Part of a small language model's weights: 129M parameters.
MLP neurons of a small language model. Each row is named by its layer, matrix (down: output weights) and neuron, and shows model dimensions 288-351. Each number is 128 + 24 x the weight over its row's rms, rounded and kept within 0 to 255.
After each neuron's rows, "raises" lists the tokens whose logits its output raises most directly, leaving later layers aside.

L13.down416 [128 158 115 101 112 118 108 134 129 150 126 135 127 120 139 118 118 163  95 104 125 107 145 135 135 146  73 153 183 152 148 120 122 153 140 139 130 147 166 163 127 118 113 145 148  84 130 112 142 204 128  65  96 122 159  92 137 146 182 126 127 157 121 146]
raises: " F", " C", " B", " D", " L"

L13.down442 [120 131 132 150 129 145 115  97 134 156 163 120 114 132 107 122 120 125 162 106  81  99 120 123 102 131 153  95 165 136 132  74 152 100 150  74 138  63 124 153 156 131 122 115 131 133 125 120 120 105 176 158 109 141 119 143  94 133 150 119 128 119 144 109]
raises: " -", "-", " /", " –", " mixed"

L13.down1821 [109 154  84 121 136 129 108 110  96 104 106 154 166 110 153 108  90 116 183 157 130 127 116 104 123 128 108 133 109 154  57 125 152 149 135 149 138 157 124 106  96 110 133  99 149 100 127 125 131 148 122  89 126 122 165 201 156 115 145 182 119  80 120  95]
raises: "ed", "ion", "on", "es", "edia"

L13.down2628 [118 135  97 123 111  87 172 160  96 127  96 120 124 128 102 114 133 142 128 117 143 132 153 135 136 159 128 130 135  80 108 131 144 119 123 135 116 122 139 146 140 125 124 150 134  79 123 164 102 119  97 127  88 119 122 126 105 125 142 100 104 104 146  71]
raises: "urs", "aut", "ant", "ens", "oun"

L13.down1327 [125  93  78  77 141 139 111 159 127 132 175 145 108 150 154 154 152 111 134 143  98 101 141 153 111 146  94 122 136 134 121 150 101 141 139 141 126 114 115 123  95 132 119 107 157  98 131 146 110 126 135 135 128 122 127 108 164 130 101 138 110 121 137 136]
raises: " was", " would", " had", " has", " served"

L13.down1153 [102 122 106  83 141 177 136 187 120 158 103 122 199 135 101 145 130 146 133 122 159 108 120 126 101 159 130 113 116 147 130 116 135 135 125 124 143 137 133  93 112 101 106 171 145 135 128 114 142 125 148  99 149 111  98 152 144 142  82 118 129 109 151  91]
raises: "ist", "hand", "ologist", "ian", "ician"

L13.down643 [169 135 136  70 138 134 152 151 106 146 107 144  98 140  93 145 103  73 137 117 127 120 131 107 138 137  99 162 141 122 132 116 118  85 109 136 126 148 141 169  99 105 136 101 124 151 117 117 139 162 149  82 115 147 170  94 114 146 141 129  99 150 135 120]
raises: " through", " to", " solo", " until", " CEO"

L13.down308 [ 83  56  77 131  99 111 106 105 136  91 153 136 144 140 144 162 147 142 131  87 112 126 131 145  97 119 103 120 114 157 115 135 101 123 127 140 140 186 140 104 113 149 128 129 153 127 144 114 107 107 168 118 128 145 145 139 165 110 129 136 108 160  88 159]
raises: " issue", " single", " issues", "rol", " segment"

L13.down291 [119 140 131 147  81 121 161 139 151 175 114 102 135  96 137  75 153 132 112 134 116 124 135 159 124 143  88 143  90  86 159 137 132 123 105 102 111 146 160 103 101 121 128 133  89 166 130 117 122 140 136 125 112 124 136 133 142 113  95 117 132 138 127 136]
raises: "ys", "ening", "ably", "ly", "ind"

L13.down902 [135 124 145 136  78 123 138 129 114 130 125 116 146  91 114 127 125  98 144 161 159 124  97 128 111 114 121 154 102 131 131 113 112 139 110 101 148 118 149 106 109 121 132 197 105 118 163 148 119 124 103  88 131 139 131 112 109 111 125 122  88 113 128 119]
raises: "kin", "ly", "back", "man", "key"